config.toml
n_layer = 15
d_model = 192
n_head = 3
n_kv_head = 3
head_dim = 32
d_mlp = 768
vocab_size = 552
activation = "tanh_gelu"
norm = "layernorm"
norm_place = "pre"
norm_eps = 1e-05
positions = "learned"
qk_norm = false
attn_scale = 0.177
bias = "all"
tie_embeddings = false
parallel_block = false
init = "normal"
init_std_qkv = 0.0183
init_std_o = 0.00333
init_std_up = 0.0183
init_std_down = 0.00333
optimizer = "muon"
lr = 0.00489
beta1 = 0.95
weight_decay = 0.028
lr_head = 0.0038
grad_clip = 1.0
warmup_steps = 200
schedule = "wsd"
decay_fraction = 0.674
decay_shape = "linear"
final_lr_fraction = 0.0
batch_tokens = [8192, 16384, 24576]
seq_len = 256
doc_mask = true
train_tokens = 142200000
steps = 8744
dataset = "wikipedia_en"
MLP neurons of a small language model. Each row is named by its layer, matrix (up: input weights) and neuron, and shows model dimensions 128-191. Each number is 128 + 24 x the weight over its row's rms, rounded and kept within 0 to 255.
After each neuron's rows, "fires on" lists the tokens most often at its 100 highest values on Wikipedia text that the model never trained on.

L10.up515 [158 121 129 137 156 117 169 103 168  99 150 121 131 125 136 169 108  99  74 159  91 136 151 108 123 103 113 103 180 133 129 123 132  97 170 115 157 103 110 136 112  90 149 145 101 131 188 130 101 146 164 165 146  88  94 139  77 132  95 117 106 116 151 128]
fires on: " w", " b", "t", "b", "o"

L10.up256 [122 115 139  75 158 139 161 136 130 142 154 127  87 164 122 142 128 158 121 124  84 150 109 114 117 112 119  98 128 135 165 188 148 137 152 135 104 132 136 135 155 100 149 164  89  89 175 160 145 123 114 117 125 105 115 119 108 142 115 148 137 149  97 146]
fires on: "ar", "e", "s", "o", "i"

L9.up723 [185 116 169 124 149 112 108 157 109  88 131 127 117 151 147 145  99 116 139 120 154 129 153  68 116 194 108 137 130 118  90  81 150 163 109  78 108 145 117  88 151 160 158 156 140  95 152 138  81  83 138 137 155  97 110 162 123 111 141 172 108  96 127 121]
fires on: "j", "t", "n", "z", " 0"

L7.up589 [109 122  97  77 110 162 134 123 119 148 106 133 132 143  99 104 185 121 174 114  79 146 139 136 138 103 130 106 155 109 139 117 125 149 117 127 119 104 114 125 179 100 117 155 100 135 194 149 185 149  96 116 135 112 119 125 153 112 148 159 155  76  91 127]
fires on: "ter", "e", "her", "ing", "u", "s"

L11.up44 [151 197 173 145 162 181 124 141 132 152 116 171 154  91 138 177 121  99 141 144 123 105 155 122 111 163 120 163 136 135 160 108 145 148  95  89 136 141 108 143 119  94 115 119 130 147 125 131 110 120  97 135 110 125 153 109 125 109 108 129  95 106 109 124]
fires on: "t", "y", "r", "im", "n", "or"

L3.up615 [100 147 183  91 110  97 132 181 129  99 123  93 125 125 138 135 136 106 143 109 102 119 140  73  84 142 180 112 115 136 161 134 158  90 148 144 144 170  94 125 155 120 102  99 118 113 106 158 109 151 141 143 122 116 116 156 169 124  91  80 106 139 121 131]
fires on: " r"

L6.up134 [128 126 125  64 121  73 122 152 113 127 124 145 119 125 102  91 112 148 147 131 145 129 123 118 129 144 118 161 119 159  90 121 121 140 112 153 154 117 126  97 125  79 117 150 138 149 143 117 149  79 110  98 106  91 126 148 167 140 130  99 103 113 146 153]
fires on: " A", " a", "al"

L9.up559 [122 122 145 148 170 171 129 149 157 140 122 119 134 117 140 106 103 127 118 145 117 147  79 154 167  82 113 132 135 150 127  83 119 124 104 142 122 127 128 121 154  90 129 165 126  39 153 137 150 136  99 131 119 119 113 105 114 125 112 140 107 144 115 123]
fires on: "s", "e", "in", "r", "ff", "t"

L3.up371 [150 114  98 126  99 120 137 144 124 170 163  78 154 126 129 178 161 151 135 110  96 151 128 113 150 116  97  84 184 160 113  74 106 120 130 143  70 119 129 102 133 119 154 128 143 141 164  99 147 113  96 129 141 118 101 124 127 112 118 107 150  97 103 102]
fires on: "en", "s", "ass", "at", "ay", "k"

L10.up654 [ 99  98 166 154 163 117 195 134 143 143 110 160 102 107 104  94 161 119 152 116  84 172 131 146 117 109 144 125 115 157 129 147 137 106 164 118 144  90 133  89 128 111 141 120 127 111 148 108 102  99 104 150 124 108 126 130 134 108 120 115 152  86 108 155]
fires on: "w", "ic", "ed", "ad", "s", "e"

L7.up645 [149  94 119 127  68 108 136 142 134 157 136 125 160 121  90 119 126 127 163 112 137 108 123 142 174 161  97 120 119 137 100 116 110 145 111 124 146 152 144 118 154 105 105 137 139 135 127 124 136 103 151 165 145 146 103 114 155 140 122 134 130 102 131 138]
fires on: "p", "us", "ent", "ue", "ore"

L3.up224 [126 104 115 103 111 127 126 122 152 141 110 140 142 150 148 122 124 119 144 105 121 158 163 129 129 144 113 116 175 102 146 158 114  89 133 119 138 148 132 151 113 138  98 105 139 180 163 129 133 104 157 137 132 122  80  95 138 158  96 119 133 140  86 127]
fires on: "op", "s", "ain", "od"

L6.up33 [144 119  89 152 175 145 159  95 125 165 163 154  74 121 141  97 178 132 159 123 153 117 141 117 113 122 122 101 137 104 172  95 162 102 104 127 173 153 115 137 125 120 119 118 208 133 117 135 158 131 119 152 140 118  97 176 131 101 129 146 149 115 149 129]
fires on: "ct", "ar", "t", "h", "ur", "e"

L10.up757 [150 124 153 136 172 123 155 131 114  85 118 146 185 107 142 137 134 174 143  98  88 143 156  88 133  89 114 135 143 139 142  93 144 104 112  92 193 147 112 151 117 137 106 133 129 129 162 145 118 147 124  96 123 129 124 121 173 161 160 148 108 124 151 193]
fires on: "h", "el", "t", "an", "o", "e"

L10.up630 [143 113 174 117 123 118 150 132 146 109 106 112 125 128 140 137 148  85 109 131 166 135 149 104 150 126 131 104 159 112 179 175 133 139 135  85 152 146  98 134 128 150 143 117 113  88 130 155 108 149 144 141 123 137 143  89 162 101 128  65 123 141 108 139]
fires on: "e", "al", "re", "on", "ell", "C"

L6.up614 [144 143 156 141 138 122 151  99  93 156  93  90 138 132 126 128 103  92 111 151 124 129 133  90 121  94 123 138 138 161 132 101 155 111 104  93  98 114 146 129 124 127  96 112 134 142 160 108 128  90 111 109 130  68 133 125 136 140 101 113 110 147 115 158]
fires on: "7", "us", "t", "an", "is"

L11.up724 [129 115 125 136 177 129 104 151 125 128 114 128 143 131 151 137 137 137  85 143 111 123 102 124 108 125 127 113 127 152 150 195 158 118 101 148 124 124  86 124 124 122 167 133 119 109 164 159 130  99 117 135 106 160  79 129 122 162 155 143 113 137 139 127]
fires on: "o", "ri", "ou", "e", "i"

L11.up10 [147 112 131 131 147 144 135 145 146 121 140 138  57 134 197 111 103 115  75 129 153 105 126 126 134 147 122 163 145 150 131 101 111  92 122 123 141 158 155 103 114 118 122 116  99 172 161 144 116 103 150  99 133 104 137  98 122 128 121 101  98 129 110 157]
fires on: " b", " f", " B", "f", "b", "m"

L6.up726 [111 114 109 150  99 158 113 124 107  99 110  91 140 119 133 116 176 147 144 106 202 165 146 120 171 122 134 104 147 144 102 111 112 157 109 142 120 123  93  99 103 135 134  82  81 135 157 147 121 139  90 137 108 150 164 155 113 114 128 167 139 113 136 110]
fires on: "y", "ly", "ies", "en", "o"

L11.up664 [108  70 148 136 106 131 142 153  94 113 130 157 118 120 117 141 111 111 115 112 105 137 157 126  91 137 124 167 153 189 154  84 114 150 140 141 177 121 109 144 140 140  73 141 129  78 164 128  93 155 107 135 122 132 163 124 157 125 106 112  95 132 125 106]
fires on: "ing", "w", "it", "ed", "ad", "s"

L3.up101 [130 129 151 104 123 162 134 150 142 134 123 115  83  89 146 127 124 111 114 117 164 139 131 124 123 137 108 178  92 158 105 119 155 116  88  95 130  78 113 159 114 160 127  93 109 123 139 124 145  95 114 141 112 124  96  98 187 112 134  92 106 139 159 144]
fires on: "l", "ial", "irst", " |", "ive"

L11.up375 [113 127  98  92  86 159 121 112 160 118 148 114 110 134 145 145 153 159 145 146 154 156 130 157 129 105 128 136 125 110 130 145 154 149 145 147 134 145 144  98  94 130 130 140 105 100 126 116  95  95 127 122 128 110 145 123 157 146 140 135 102 127  95 112]
fires on: "es", "s", "ers", "e", "ap", "ord"

L9.up79 [113 115 153 147 146 183 118 192  90 172  96 154 125 137 147 138 126 127 118 143 116 121 117 143 105 156 164  95 143 133 174 109 149 140 100 153 163  94  92 124 140  91 140 109 120 183 110 129  94 131  85 136 146 171  83 111 105 149 168 137  95  88 113 100]
fires on: "im", "g", "if", "y"

L12.up390 [113 141 116 146 115 149 123 129 100 106 156 100  81 119 154 152 122  95 147  95 172 127 109 105 128 118 131 148 163  98 115  97  86 169 130 113 127 158 137 142 114 101 138 104 131 146 190 114 136  97 121 127 149  97  86  79 143 129 130 114 124 132 128 135]
fires on: "f", " F", "l", "m", "est", " f"

L7.up245 [136 122 162 110  68  88  86 116 120 119 137 123  92 115 131  76  90 144  87 121 114 173 167 140 150 134 106 120 122 140 159 155 112 148 136 113 131 129 144 158 132 107 114 169  79 142 115 104 134 131 111 136 113 135 145 131 125  92 132 115  59 140  97  89]
fires on: "h", "ing", "ed", "et", "e", "en"

L3.up45 [ 99  99 139 154 156 139 144 130 120 153 134 155 147 128  84 134 121 121 146 156 152 123 143 137 108  81 157  97 114 161 173 132 143  86  93 160 109  90 153  98 143 162 169  81  98 128 128 155 118 151 149  82 127 149 101 134 117 151 101 108 101 154 111 137]
fires on: "d", "if", "he", "iv", "x", "and"

L10.up376 [116  96 118 142 152 174 112 137 152  97 112 143 146 131 114 131 149  97 121 147  76 157 140 164 140 154 114 137 125 142 139 107 122  90 162 134 138 104 152 114 119 126 135 105 114 113 152 100 124  81  99  93 106  97 130 119 127 126 148  94 110  69 158 144]
fires on: "w", "p", "s", "n", " wh"

L2.up131 [104 152 127 131 112 151 168 132 105  94  80 114 157 122 104 115 144 160 137 152 132 117 134 128  56 127 111 105 165 110 109 115 127 135 107 145 102 124 140  80 100  98  91 105 145 174 121 114 141 137 112 142 120  97 151 119  99 169  94  96 131 137 150 149]
fires on: "=", " the", "==", "le", " were"

L11.up539 [133 105 122 126 124 123 135  62 153 101 152 103  89 149 140 115  95 141 140 159 118 162 113 118 142 109 112 133  85 114 150 100 133  93 113 140 138  93  98 150 111 127 148 130 158 132 118 130 118 153 126 124 101 109 128 114 141  98 131 119 116 123 146 149]
fires on: "ing", "e", " s", "le", "a", "ad"

L11.up494 [172 106 128 124 113 138 133 112 118 172 129 126  91 128 152 114 120 125 152 128 160 108 119 106 120  99 112 138 110 114 141 155  84 157 157 102 148 164 152  83 132 116 149 122 138 139 171 170 132  99 111 132 117 100  97 107 104 101  89 123 119 117 149 185]
fires on: " f", " b", "th", "c", " s"

L11.up449 [154  68 132 116 142 106 151 123 129 112  61 117 104 102 125 141 146 166 183 175 109 142 135 104 101 169 168 137 130 131 106 141 121 129 121 121  91 119 151 177 133 152 129 175  96 150  96 135 130 134 113 111 126 146 130 142 143 127 121 114 134 118 121 146]
fires on: "b", "est", "ro", "a", " C"

L12.up274 [109 121  85 159 124  92 115 110 112 113 107 105 123 144  93 127 109 138 109 113 110  93 144 126 132 163 127 104 120 156 105  94 148 125 123 121 159 169 155 162 130 175 126 125 125 127 135 123 136 106 124 135 101 113 140 171 139 108 112 133 114 111 135 111]
fires on: " 1", " |", " 2", " in"

L7.up84 [153 130 157 105 143 101 164 127 131 129  99 141 120 157 135 103 170 122 107 123 130 160 127 138 154 139 114 135 131  85 160 136 130 164  62 142 104 149 152  81 119 144 130 134  70 100 139 140 124  98 120  89 169 118 106 168 120 127 121  84 130 135  86 168]
fires on: "n", "en", "ing", "e", "is", "l"

L9.up137 [148  81 103 115 169 112  94 121 137 144 142 108 137  83 130  80 132 175 143 121 133 189 151  81 121 111 120 117 119 162 112 106 135 115 134 136 159 142 161 144 136 132 110  94  98 101 139 141 122 101 140 182 136 138  96 148 128 124 178 122 108 107 104 170]
fires on: "ial", "S", "t", "s", "al"

L7.up259 [151 145 124 144 128 139  97 153 100 117 132 155  85 162 129 100 181 107 137 135 142 111 168 124  69  86 154 115 125 106 127 137 151 157 113 112 121 128  63  96 161 147 106 101  84 141  90 167 108 131 122 111 133 156 141 161 107 153 115 132 155 179 164 121]
fires on: "d", "it", "ed", "p", "ing"

L12.up604 [129 153  89 128 142 124 150 120 101 131 143 153  98 106 117 136 165 110 133 118  96 135 130 141 125 160 105 124  82  89 114 142 100 141 160 124 111 150  97 136 138 131 132 154 125  96 113 122 120 111 139 137 105 138 156 115 124 149 111 110 135 103  90 132]
fires on: "l", "r", "er", "g", "est", "p"

L11.up658 [132 124 140  72 110 100 123 113 106 153 119 111 155  74 119 142  97 100  86 128 135 130 123 113 135 129  94 105 124 117 133 144  73 137  99 118 163 109 151 136 128 161 128 132 125  96 134 149 124 155 113 189 142 130 124 158 135 120 127 137  98 146 123 151]
fires on: "u", "oc", "ou", "ig", "m"

L9.up650 [162 115 136 155 150 137  98  91 162 144 151 114 108 118 117  96 156 143 139 123 101 108 135 181 129 100 141 118 119 126 122 141  89 130 130 135 122 137 100 165 149 182 175 130  89  96 108 133 120 150 117 106 139 123 183 161 170 117 113 160  92 116 144 128]
fires on: "ing", "or", "at", "ter", "en", "d"

L2.up382 [116 142 124 181 144 106 162 141 134 145 132 148 107 120 139 145 163  97  91  86 167 154 130 113 109 165 117 137  98 124 114 160 171 186 102 109 136 134 108  89 125 159 132 142  97 124 104 149  78 108  79 132 175 154 136 157  83 112 124 112 120 138 161 145]
fires on: "ic", "p", "l", "y", "z", "it"

L11.up239 [ 91 101 181 169 109 138 118 158 123 133 121 107 147 115 125 109 147 123 143  92 158 116 146 138  99 122 104 120 151 137 162 113 155 158 144 114 128 131 105 150 138 132  97  87 164 113 159  82 102  95  94 124 133 107 138 164  97 158 166  99 173 153 165 127]
fires on: "c", "ist", "ur", "iv", "f", "en"

L6.up738 [152 137 119 143 128  98 105 145 115 113 139 163 105 114 144 145 125 139 153 144 176 146 124 154 150 135 133 152 100 146 120 166  77 139 179 169 149 139 117 115 126 167 164 143 113 174 169 157 131 153  98 107 117 161 101 132 142 135  97 164 131 154 109 150]
fires on: "ed", " and", "d"

L11.up430 [156 137 118 106 107 148 128 168 125  80 169 121 115 124 161 142 120 122 133 148 130 158 117 182 113 174 126 118 105 134 124 124 111 158 126 107 114 160 120 104 109 113 116 160  94 142 171 121 144  93  77 115 113 166 120 146 136 152 109 156 108 111 128 100]
fires on: "n", "il", "in", "al", "u", "ur"

L3.up71 [132  87 106  99 176 192 121  97  94 153 135 149 116 140 119 157 153 138 116 106 150 137 106 160 109 118 131  80 102 141 138 152 150 122  96 117 168 112 152 121 124 149 139  85 147 152 101 136 115 115 127 118 121 130 119 167 145 162  97 141 118  95  89 109]
fires on: "am", "ant", "ost", "and", "art", "iv"

L9.up59 [139 138 143 114 136  98  73 138 101 154 169 121 129 115 146 167 138 105 137 164 183 148 107 130 133 151 120 167 143 147 159 155 130  99 131 149 137 103 134 115 113 122 133 109 106 143 130 175 122 163 150 127 117 103  85  93 140 152 108  98 142 131  87 143]
fires on: "s", "es", "ed", "in", "d", "iv"

L10.up259 [115 171 142 126 126 155 146 102 131 169  95 142 144 108 109 123 110 123 170 191 109 108 122  99  48 144 146 108 130 129  91 112 137 109 136 133  79 126 168 149 103 138 137  84 102 138 116 131 123 133 106 115 129 130 151 113 129 154 126 116  92 114 144 166]
fires on: "=", "==", "\n", "===", "b", " of"

L11.up496 [ 99  77 148 139 149 137 120 167 118 124 126 140 105 113 110 124 123 126 159 179  90 113 127 121 124 114 111 146 104 140 141 135 136 115 122 128 127 132 142 121 112 168 147 122 154 125 134 105 112 114 126 161 123 132 134 110 104 135 138 119  90  90 125 154]
fires on: "us", "p", "s", "c", "ac", "x"

L6.up574 [117 121  78 128 152 112 136 119 131 129 120 150 115  95 132 136 139 138 118 144 132 115 104 111 115 137 178 123  86 162 123 125 139 136 171 159 132 149 146 146  93 126 158  97 114 126  96 158 102 127 127 103 145 119 127 128 159 130 100 153 124  98  99 140]
fires on: "ew", "el", "ess", "at", "on", "ow"

L9.up561 [115 132  73 172 162 116 178 158 112 124  76 120 130  77 118 128 113 139 143 181 178 108 127 112 133 156 167  77 126  97 176  99 160  84 157 111 144 133 154 142 129 130 144 118  91 106 163 132  93 109 128 125  83 145 122  92 145 114 149 107 154  97  95 135]
fires on: "w", "on", "k", " W", "ew", "n"

L2.up464 [156 159 130 124 154 150 117 141 111 161 134 119  92 147 134 154 159  90  76 112 147 110 151 149 136 161 183 131 120 129 140 103 149 178 100  93 130 101 139 177 115 136 129 125 112 156 129 130 154  78 159 118  68 128  82  95 158 140 103 131 101  98 131 101]
fires on: " |", " ", "ive"

L12.up756 [ 96 165 130 139  98 159 108 153 144 149 160  91 145 134 120 118 145 138 110  85 110 156 129 107 107 109 157 124 109 107 143 128 148  62 133 117 155  95 117 135 158 173 154  98 117  88 104 137 130 124 128 168 112 128 127 108 152 115 137 125 111 177 153 146]
fires on: "im", " for", "om", "m", "g", "am"

L11.up632 [134 168 149 148 131  97 118 128 114 129 114 136 115 123 142 109 156 101 141 127 146 142  93 119 168  94 140 163 108 146 160 148  91 114 112 111 107  93 122 151 118  68 156 139 132  58 100 133 154  98 145 121 145  96  96 127 136  97 138 142 110 157 177 116]
fires on: "ed", "s", "er", " of", "o", "ou"

L3.up398 [124  98 130 132 151 120  97 172 100 111 126 144 128 172 156 120  94  89 147 147  98  55 112  89 127 138 131 120 173  97 127 116 138 137 116 129 156 121 117 136 108 120 125 133 143 149 181  96 110 113  84 132 149 119 116 107 142 153  88 136  86 123 134 132]
fires on: "nd", "n", "th", "t", "m", "b"

L12.up661 [ 94  87 161 147 141 158 130 118  91 123 168  81 111 166 139  98 113 139 168 135 109 126 155 122  59 153 148 129 148 119 147 119 125 122  92 123 157 168 109 120 109 130 111 125 137 170 138  90 128 135 131 149 119 123  96 167 137 106 138 178 143 121 142 143]
fires on: "c", " o", "e", "s", "t", "le"

L9.up724 [148 133 109 149 133 148 114 118 167  76 115 124 112 169 152 143  86 143 159 137 151 171 158 106 146 164  95 117 137 170 156  87 161 107 131 111 163 110 115 158  94 100 127 147 119 142 122 123 124 115 125 147 173 117 133 126 146 118  90 154  85 128 137 161]
fires on: "e", "t", "in", "ur", "ing", "av"

L7.up486 [ 97 123 144 126 164 144 152  91 136 163 145 136 149  83 137 143 115 149 188 150 112 152 132 148 140  87 135 152 140 139 131  87 117 130  92 120 130 128 105 125 108 129 151 118 159 172 119 141 139 129 159 110 125 121 121 105 128 168 104 119 120 119 128 170]
fires on: "o", "it", "a", "i", "r", "e"

L6.up522 [145 122 123 102 130 127 145 145 129 122  98 152 140 141 159 111  97 105 174 145 175 134 144 116 128  81 155  91 131 146 162 129 116  97 151 137 134 110 112 153  91 135 137 112 111 113 139 118 131 109 127 130 151 140 109  88 171 159 120 101 135 141 106 152]
fires on: "an", "on", "ain"

L10.up309 [129 115 151 141 115 102 174 141 155 160  74 135  98 110 167 131 189  95 151 125 161 156 121 173 136  94 147 150 142 153 157 102 135 113 118 113  92 192 117 129 155 153 161  61 149 136 157 141 104 102 108 128 142  84  79  94 145 101 137 146 120 127 108 140]
fires on: "b", " ", " a", "ack", " b", "\n"

L12.up514 [163 118 129 119 123 132 123 108 130 137 176 164 127 110 112 117 108 142 154 193 148 166 111 144 135 162 132 181 124  96  88 152 102 130 109 134 130 129 103 144 122 132 130 133 123 110 172 152 151 123  96 102 101 161 152 135 110 136 154 108 134 112 140  96]
fires on: "al", "em", " s", "t", "u", "g"

L10.up563 [133 121 119 130 145 135 125 142  84 115 114 149 153 144 103 139 117  59 117 136 119 173 132 117 142 112  97 103 110  81 139  98 154  85 118 135 134 142 115 114 101 120 121 109 152 117 131 102 148 110  99 123 135 123 168 152 150 140  97 132 131 170 116 180]
fires on: "an", "ly", "ear", "is", "ight", "at"

L6.up351 [115 132 128 118 128 112  92 125  97 155 146 114 109 107 155  90 135 132 120  93 139 144 127 123  92 112 111 129 140 157 129 117  86  77 124 118 128 121 130 142 150 111 120 122 121 123 105 137  92 136 114 166 161 115 149 141 164 109 166 111 111 142 101 131]
fires on: "ir", "se", "s", "es", "ial"

L10.up71 [155 153 131 165 154 114 107 140 144 149 129 143 118 123 161 177 119 107 148 153 163  87 169 102  80 132 162 128 174 152 178 121 127 115 128 157  96 170 124 110 173 165 111 104 117 109 158 141 105 162 128 131 124 128 114 112 171  99 115 167 111 127 101 121]
fires on: " g", "b", "t", "g", " "

L12.up530 [116 107 124 106 113 141 138 111 130 128 139 123 140 154 137 120 106 142 129 143 157  95 123 152  89 125 106 155 117 106 149 144 167 146 141  98  86 139 117 157 157 117  99 100 145 117 143 148 142 120 130 130 113 102 154 102 111 144 153  98 169 149 133 160]
fires on: " b", "c", " f", "f"

L11.up320 [125  78  97 141 135 137 110 109 120 145 130 109 137  88 137 113 127 111 132 109 152 151 120 127 160 134 139  68 132 118 138 132 126 142 130 117 147  91 157 142  97 147  70 103 144  99 113 158 125 112 118 168 126  64 139 126 115  78 132 156 132 134 144 131]
fires on: "p", " th", "h", "oc", "u"

L10.up271 [ 83 139 113 135 134 103 138 140 138 132 133 132 129 118 143  87 132 152  97 141 138  89 125 161 107 104 126 106 117  68 150 127 141 144 118 114 117 130 100 129 138 132 104 154 154 149 108 140 117  96 127 116 145  82 119 101 103 114  93  81  81 151 152 136]
fires on: " a", "ed", "w", " b", "c", "am"

L6.up456 [138 105 128 133 151 121 145 103 112 156 164 156 118 117 136 133 134  83 114 129 112 137 145 135 104 103  83 132 131 144 176 121 130 119 151 158 141 116 113 126  81 108  89  92 117 124 127 137 132 159 136 163 135 113 124 180 163  81 137 156 115  81 146 127]
fires on: "t", "y", "h", "s", "l"

L6.up135 [130 125 169 145 111 128 140 130 117 127  91 169 170 135 116 145 112 107 163 149 146 128 114  92  68 164 129 143 124 134  67 138 104 134 129 153 161 105 112 122 145 100 143 164 132 127 158 131 131 101  92 115 146 113 169 118 169 137 106 118  83 123 151 114]
fires on: "al", "ld", "ial", "f", "le", "od"

L11.up700 [ 97 152 148 154 123 109 136 128  95 116 139  69 124  87 139  94 157 124  86 140 144 123 121 195 123 121 141 121 137 115 151 119 110 127  80 135  90 121  93 172 125  80 155 166 136 162 113 143 139 125 119 114  94 133 162 106 100 123 114 143 125 162 121 131]
fires on: "h", " h", "r", " b", " H", "c"

L10.up325 [ 82 150 127 109 160 154 104 167 161 106 129 106 145 142 141 153 125 117 123 126 138 139 150 120 102 138 117 148 149 165 147 118 156  76 154 104 142 140 120 112 155 120 100 102 115 115  96 124 159 121 174 129 112 123 170 131 144 119 133 139 117 117 156 133]
fires on: "ec", "h", "om", "ur", "g", " of"

L10.up498 [170  76 137 149 150 139  86 139 131  80 149 120  98 101 146  94 122 144 138 158 147  82 147 129 127 154  94 119 160 121 106  79 132 145 150 115 118 151 132  95 146  79 102 138 117 139 164 136 116 132 108 134 161  96 126 147 131 156 114 126 118 149 131 166]
fires on: " th", "n", "est", "r", "K", "t"

L11.up474 [113 121 113 161 137 162 117 102 115 155 121 135  89 136  81 120 166 135 136 147 164 112 129 152 102 115 123 161  76  92 113 114  93 157 157 119  97 139 111  86 149 136 133 105 154 130 135 161 132 143 135 122 114 152 158 137 121 117 130 119  93 100  96 129]
fires on: "it", "r", " f", " p", "z", "l"

L11.up194 [127 138 180 116 186 184 102 128 137 158 102 121 147 152 195 134 185 138 131 150  85 125 133 135 125 133 102 108 123 137 145 102  74 135 124 143 123  96 126 136 107 167 125  73 143 157 132 156 106 115 110 104 110  96 112 110 105 140 139 140  95  77 115 124]
fires on: "m", " m", " p", "s", "p", "k"

L7.up191 [135  87 107 130 128 136 143 120 113 119 108 144 131 123 130 117  69 119 143 111 167 124  83 134 120  81 121 107 151 118 148 182 122  55 161 132 125 125 103  97 133 114 137 150  78 118 125 133 122 104 141 134 138 115 160 131 141 121  74 125  99 103 119 142]
fires on: "ed", "ess", "g", "est", "an", "en"

L6.up555 [135 140 127 138 115 127 168 111 117 117 151 103 138 100  93 110 112 113 157 122 160 103 138 148 117 141 116  69 152 152 149 109 107  92 126 140  99 116 181 120 121 162 127 106 182 147 140 121 145 109 167 128 121 141 100 140 112 143 169 136  86 118 130 109]
fires on: "ro", "he", "re", "ed", "er", "w"

L6.up462 [148 152 136 181 103 136 105 112 133 125  97 177 147  96 132 121 149 126 127 127 115 144 129 166 120 150 111 128 101 115  97  99 125 123 147 120 142 138 122 166 170 156 156 142  68 110 137 153 144 181 132 104  86  92 130 126 161 129 111 147 117 104  88 136]
fires on: "ed", "er", "ing", "r", "ul", "at"

L7.up585 [114 118 176 111 138  93 113 155 100  85 167 122 129 134 108 116 109 145 105 115 142 139 116  98 133 109 121 146 134 177 156 120 134 115 138 127 102  84 129 147 132 106 156 121  77 167 116 173 148 134 171 117 133 126 136 121 186 134 135 115 120 148 110 118]
fires on: "ed", "ing", "w", "ated", "es"

L12.up618 [114 143 120 133 131 130 102 112 163 114 154 152 128 106 159 108 123  45 127 139  93  76 139 130 161 117 125 130  80 127 113 119 140 133 128 133 131 154 188 151 170 113 129 104 176  87 145 136 132 158 108 120 111 119 140 132 143 116 117 104 149 148 118 128]
fires on: "es", "t", "le", "art", "n", "on"

L10.up125 [129  80 149 132  88 133 128 104 119 112 115 133 134 130 113  92 140 154  84 153  98 182 111 120  96 143 118 138 163 159 130 160 135 127 118 168 173 151 108 151 120 133  98 126  79 133 156 155 125  86 117 114 132 165 144 151 116  92 158  89 108 160  94  92]
fires on: "e", "ed", "ou", "s"

L6.up34 [158 136  76 136 104 153 164 107 157 153 109 122 129 112 140 113 143 158 140 144 154 183 104 136 148 123 104 118 138 115 148 124 146 126 132 125 131 128 113 137 115 148 107 144  90 142 148 115 104 119 115 159 165  78 176 124 120  85 152 151 121  84 131 126]
fires on: "ther", "e", "f", "ord", "s"

L9.up178 [138 138 127 159 150 152 116 137 135 110 150 159  94 142 166 147  86 119 137 128 135 154 125 153 135 104 119 153 113 142 159 124 124  96 140 111 105 126 117 133 157 107 153 121 125  92 111 102 152 159 153 122 122 124 125  99 129 105 104 168 141 133 153 139]
fires on: "ed", "e", "s", "en", "ing", "ce"

L7.up515 [160 140 150 132 157  96 163 111 154 194 134 105 115 185 109  89 145 135 135 120  95 138 139  72 144 153 135 119  96 116 126 126  93 116 115 163  94 150 125 107 113 170 139 123 122 148 119 131 105  91  93  76 139 134 118 109  80 163 159 135 123  97  70 109]
fires on: "r", "ing", "n", "k", "1", "m"